Weights of a small GPT-style language model, trained from scratch on English Wikipedia.
Size: 6 heads of 64, MLP 1536 GELU.
Architecture: LayerNorm before each block, rotary positions.
MLP neurons of a small language model. Each row is named by its layer, matrix (down: output weights) and neuron, and shows model dimensions 160-351. Each number is 128 + 24 x the weight over its row's rms, rounded and kept within 0 to 255. Numbers have three digits each.
After each neuron's rows, "fires before" lists the tokens most often just after its 100 highest values on Wikipedia text that the model never trained on.

L9.down164:114115117130118101139181138081137127133123123140127131118123093138138167097091123160102114117148128171097127096140129108135132147146100125089093093089135104123105107109162163133107085136115170085171152097156091146157102167159131090126120163136114138139167129165117170131148125146108156128102137127137123117159154146111188126136152135107164114146121139158104102163076081134189115139123111126140196131113129132130161116094113138131077108122140070107121163111147113124153151110133088154116137101115152166175130095114140138129111182111155113148144149144151136115110129090157124151
fires before: "of ", ", ", ". ", ".", "the "

L9.down327:137129164186120112147169148126129130167112121118114138146145126170116073172083114123097138111166134091152061121075090095126142109137119129176119139085079159120151159160135149150131109128100121159095130119138160096061115146113171111072093164097135115133131118104132151138133169134141151119100115134122134136174124151154117172125138104061120111163123104083110114130117167157157120167151084144150138139126145137142118120111158147160150132144127131156115128097085125113139137080150135103088159126127136159109170115118143110132126152151081138116122126121104193138120134140108155179
fires before: "| ", ".", "% ", "|"

L11.down128:111138121104146127136125117122148145111115132119099090107176134115093116146095125125083162142174135134127104127088150142147144124114132064096116124115112183178151138109139124103137108167098128102111123074149131148134100137117131145133162155145121115133136107135117113130127166150148157144159105128099121176074129142161150147073149131101114138116128143120150135147071133128156133113126102078157168068113148117146105164140094155127114111149158094110140125142133109123113106132107100099107110140120141142125116157120187193152134086139099101136132129114094202103095101110155124143
fires before: ", ", "| ", ". ", "–"

L9.down729:112092150117142168158115166135149140167153138119160082159085145136134133141125113130118124139126145131146130145137134126051121105111127107149150123113067125170114152102111122127110113122151131131188123116132124142087133132097143117122158074141113127140122110126185169152149115141114125124122175131099156145125118126144104054153165128094108131138115146149166143158124053137157108140083089129130153102133127148105112111118170172122144169134139108174093142109123113109085083105151141103139164129113137123155127123116131067155131144113130153112135122138133152130131131129074141135
fires before: ": ", ", ", " ", ". ", "."

L11.down821:105117111120141149138099126121135124145144101145137125139127117106091100128121108113123117152116128102138163146149076178137188108131161101081139167126151132158087163109128125072129110122100134116067117128132116097166138132163126110142122100152105118118126139116126136107135091164144076138134077113110155118150134131128126099126142139120098118100148132133137155202151093148125107151135131154176141181127163157098218167149138114132148119054145142121120109148125128125126124121138131133096120136129133121114141117090110125168142116159135105127149118120098127169129107086152139108
fires before: ", ", ". ", ": ", "\n", "==", "."

L9.down700:108172115187167141126146102099107125104114093092139155136118167140121159166140126136089127081121139167133133150133139110119183127152079126150162108185126141121123135116099122112125119125098150115178120107150120135137128174132161107160165083137128124125142111171133130129144110125160220119116125096110121127106143111126108153131156143110163117107174127107152122157157115042119163086127118115141089086126086111088136091118114132102105158163129087142114142127129148159147107119149119142163087105140157122134074116140099148176168139144151109129123139143120131117142112128148116164
fires before: ". ", ", ", ".", "in ", "and ", "were "

L9.down1513:127152128142133118159110082104122098101139103148188134117125119155127157156155108131125154118117140148150134115114125086170150129112133127139091102152132162107098108124114088107127076109121170129132115093133096138108138158158121124156151092130110151105093121167098155138154133160102159119172123088120116177065124113154142119130094107134153096122148128133167174113106161139126125105103116116105114131167121152106156121187077113130113125125111121156190119096098109112116158126133105137139130142121147133184072110125149116141148107177163113151143160096131159095142150099143114168
fires before: "of ", "in "

L11.down730:127136173129122133100135146136094103128114150118117092135103086129125096114119110169105120127125125157139169137129094129100163131091169134139117150114095137137128148126182116155141091101115158111127131094134123129138107093134133107100085152126098148125194114115170131080113122163130105140150086108135119126132132147123126135151150134112086100127113163149133116147117103111158128119146170152144067130088169105120080131147119148158103136124142132125148095117130124120137103122145181146096095126126127079109116095143132149119104159103139119156107125104166145114103146127139123188
fires before: ", ", ". ", ".", ": "

L11.down1200:149071146086123092177133117126151106148163130157084148103158110075136166114121099143143134094141123147124175135122174102099086130157171134101097127127133147156146141133125127130150108099111132103130198110097112151161158124161158184131108143108147098119104136164142135117124135152153119093100163162104097051143084122119147097127183098110109139120126118140120136137130126124074132147140141126120121134126146142128109114120104144122145114122102152175100127109104099127102138179112128146150090131101156113103147152147133111114111124093125127176187102163118114128127099140122179113
fires before: "| ", "-", "/ ", "|"

L13.down1348:118110119146145182112097137101128113140111127112147132106136090130105154135107129107139124160129147121128110080147126140135155131147139062120137135140130124126088131195144157102107139138129145106121111110147088129153127093124100141138150154144095120155127090125139142109114117178136088139128114148134121159160125184116119135128152119129130130132144134153167124121121148117114151162136138141151171128146128134097154112118112142126138081137164116124125116090104157147094145096127085088154117111126146120122132153151116128118146124094097105090110098116119155118101123139115122078
fires before: "\n", "\n\n", ", "

L13.down577:084166124125154145123154110120119136098111128126091167116154109129130160149127136144096136098119139126142122101127176152152122133127098133129093126109128113100122134110124115150106119155126114154117134142130110152151123121130139124123128100127145090144096116059111122121140163175142100126103121068124111089174094156095185136139163095077115117192147126154073150102104125118144160119095167124127173109154127113150107136145109131142133150142098183131155074140099161128073125115076136132140131130134122146151128086111103145141130110142113102114133172123096153105127099152140161166
fires before: "| ", "|"

L11.down1078:128091139124125179096077118122135115103138081127121069139056109109127146135139142119124170104158107107110127084130104225136130113148137170096108158169126106128136098134090151128107170102128189080162143124122131134146162127142096107109115108133135095122154119115082109141098148131121125137139081128131118162127129188155141092116165129095147127099146104155158110195157120127140153152147137098125125075158120137144122175118098138137148105144145125128155154145124129130135104136134094119110090167108103150164118136115110106140114111091116108137125109147113168126130157122194143123
fires before: "\n\n", "s ", "the "

L13.down1371:159128117125137136130153158151117143137162130137126120147116137173136117117084156138124128127171120145154121166134109125149131094129129196158101128121143143127126161096121152149124101135128074132098136082151118153104109156100106125144111086127118104103127122143132131195136134140091153161145119140107093150139139104122173127142151140124161132170127093118160138123092108125111122126114122127156129102134136126142111123105099116146116144159137102155142141138121098138106116089120147143088106142064139111125141141120076150125117085149109160162159135115111172140132107127079130113
fires before: ".", "% ", "', ", "' ", "'", "| "

L11.down166:133128128121146162101134121173126104099121084116133153118114113141132135195143176165147149092133112117131160134138119142117112119104195133158154103122144136120150096117121129127130170159142139139156143072148097159165101101139140115103143110126139076138132135093098125140119135134058145136114082137144128103165149124112129138125130130110130098116122121112082116164120139128119155129126141128126113130125171113136169147180132138175108137118128156127142134102121172130081044149120085118122143167158157160106098070157114136163135093142130130162120115141160119108143114176140154113
fires before: "| ", ". "

L13.down668:148129131095117118096097138133129095140106116130156129114102120068134116118105144121113093147141122142123156131108110116139139100121159085134144109135106103213162134111074152101104135152143129108131150141133122114109131098125116145139153106110163146086136169129160163130192121141170141119113130158129103148138135129097155132153135100125156161127111132119124119127098160132129154091131172094109160139183146135135088178124136119130138152140110091099181094150082098113142122137105167108100154116128140101118131124086185148153134127138093115132144175134136145118108166148121130162
fires before: "| ", "'", ", ", "mother ", "en "

L11.down1137:124164135145139107119109119148132118123133163125108121134092135100113107135095128134162102178144085118119177091161170139146124148103089133128119137127128121088134113116146149159147098150121121115152119128155152148133120107101134075124134131124119127098173106142111140122150160137147121156096125127110111126102114114165119155137108138088117149116124138152105099107093137138058145135125129168131131106114140132120163148133091087132107156096157125122167128134105150072141131143126170130081114110128095122136143102087106147159151102141114147139163137092136140146118130109145076173
fires before: "| ", "А", "Q", "a "

L13.down1111:134140105164154084158116086117149149137097141074134046155123105103137168091098112080134110139105166121139144121132130124134130133157121145128110142100153116123120131132141126107110121150085123161104176133124106162132146150086173141117098149150127176136138113145161126112116086141125142121121119137156179126108106079171149154202167129129130091134165097154097122181126107116120086154136146089114126173114110124117124143131113125149163132104154115128136134128074118101122128100128123111131110129127121118124142126124122157127133153172142136115140120111178118128118146103096137129
fires before: ", ", ": ", ".", "–", "; ", "-"

L13.down408:128146138177169172112126112137125105101115109130122148083086137138114111169184151090083093133135157115100130114171141172122145119097130126105113118157105111125137116094152129083129151138102123113143095113124152141184124123126130125114120089142118089126185132179127084168136114103148182152114111140149144120119143136106155160110128105098166116113128126143140131150115131129151119136163144160131152134121117119115114114119110137132126162125140070141097108104073157163128127151132136173134112122129116148089099126119127161165145167106116156163137111139123150120181140129147133113
fires before: ", ", ". "

L13.down661:113148128130153112137124103169083101105160118129104127110112137131087178140145120116122120134140150172137085135125145093158147099103123164106135119127132173073115128141130182138129118141126131127137163156148133098151146142161154131142119116133141180106116126119159130152115170098091148152110079113125138173148109102133128122133086105120089133122126104134104169190134116162123120192075135132112075051146137145141136098111081164114127114109149125153143170111139139149135129093151098153146103140122146111103086146152182120156134141175161141124114136085105116135133115165109173131
fires before: "of ", "in ", "was ", "on ", "to "

L13.down1529:144112098124178146117162147142100135125149096138153129090124123142094148113128139132152112145153120132169146113124138102152190133115142155189107110162082141100138120136130173160128123084126192146142113084135129145106155163122131158111147123096163129071103121160170128173148144153128204147077111149084094129157115155137156139106149163106115158142124122132125167144134119118118127159158139101150138053109149143107137109132096095092122083144136136095164145138120128119095136108177128128107130113145133145130124137152098111124108110154128111119162133098106130184144098107145184113
fires before: "and ", "in ", "to ", "of ", "that ", "for "

L13.down212:127146107102134110107118132124137146137137134131129101120073131148116119117116110135101080124168138154133123125133141134104134159106118135096110112111108128137115158077112143177096107181118093132115138157117118122143129170146131123146166123159137159102155133114130150084154077093159113102092099151149128107127142137088092123132147140107097184126140162184141135134112080116158084139161142140129118136094111095137088147132145133115082159068140078095133163134081178133126129132144142106158129104120127156144092121101154144084104164179131126114113154150140151122126113120115171155
fires before: ", ", ". ", ".", "\" "

L11.down1022:136156126122129131098113136148143132153094098141152126170130130110077160166158161137095136102114112113143102113111094137163138139111136098126158173152118117126160078065144156104177133146130157110140132159139076105147129092140092111089162095142121127177125134150144117127141137123128143114117112119120113106121115107100145166100144113072079101118149134161107123096111143160134160139144106112086124072148144155158134122114126136121095117145107120120094166117109097106074105127091149114128129136153117127108162116114100138168090146122128063145097107120100158104114103167125108126
fires before: "| ", ", ", "|", "("

L13.down1454:124110127145097144150118120129124122135142144119105078168089129140154110172153139148110141142113119163114143113125119149129162140092132153133111148119098124126135112129123115102141111118137107108170107087126116142145074128134121125104123142134158131175126152134066130137133107169119118113124138135149108140112111139104155158127110091142135133119142123130110127099109148128109160076151165115117124117167148132127125158141149170133126172130094122124157108070145157173109145132120120105131113145121158129135116098136120124140105127140158087174131091126081084085164122164153082101
fires before: "| ", "- ", "==", "The ", "In "

L9.down1452:112091129080104126144118122109118103117110081109087142136166143125117130150176128159144119125146125138085140157149145137155142112168139128108106118148099116134159133111121159085109161139116162105109135146110106146119160106175124126160132128114164149172116128082170108122134154122168106152116125180125101119121134111121172089190145140112073118110130151140144156176125149122110117107146159126136131115091158155131126108098164106112133150127100093061143118161098183144126103155152141150128110089113124116141163106073128148151123124099106095173094133179136134097124126131119094116
fires before: ", ", ". ", ": ", ".", "| "

L13.down1241:145095136161167167116056148152107132134099113174108080133055123133133088150125153090112141141152113127111125103119141137102151106153113165132156110112103126104120094150145111165103168134139124105087089114137110097174135094182109110143104147129122108152123127120099131090116100140144123133119110140099152127159158163130132110108096099096139136133110178130138065241126124131141127129161124194124143154141127116160124120133118143115092127146148143154121143083118119101120110156120131088146107136083116124094124136140117129126159168100145117133121094116125140087159127134155129124
fires before: ", ", "\n", ". ", ".", "), "

L11.down838:118133160150170157138149133146128126127131123168157144121139169125134141084116139144121114132162109106128141083116143176115119118153122119122138150156158175070144111137136147087121083113135125162119108182158178111126121128139126125144163118149109127091133128098148144143180124143126136107093105138148143118127142122087103114177157144105134160142094155176149108102125150146095142159114149138153113129150104141132107128116123092168119117135124139125122118117131134179118077135097145150120145105106131105084161106161093141141147121092144177156118189170151163124131120097139130121
fires before: "| "

L9.down1075:156140098151112125115130119141122141113143113124113176138136137092106148142100146141163155130134175109150103114141126117116133112090136131146141108121097113137125107145179143109114161157127121092131118104114128142169115163118104120151124130128134133119148157127136148162126158141109117172118102080149144105146135101145103162159108157123144158124162147179077115126114106143107163066158100140122139114142146131145125146128113156098127101124135092146150102112154111079098076117131135120134144106193119094146133148126141121155122097113110141151158085178105083146166074142119148113
fires before: ", ", ". ", "; ", "."

L9.down904:141096115131124075119105112116126157129132161113126139118129151149108184110136136143117096133123169167116163112131159096112153126131154157115119104099111097143125103097120127149151096091109099148160111121100103152148176066141126119149107123131129122132114134130154186131123145139134100152132094123138100126085136126123165180150069146124166130127155111150103117175101110125136136106152129137133150143124136142078116129143139118129128074131124112180094105133130135172114096166113089160167114130156131139130132138125131125107130130137118093172137126067082073118115107122126118127
fires before: "| ", "/ ", "E", "ila ", "ran ", "ter"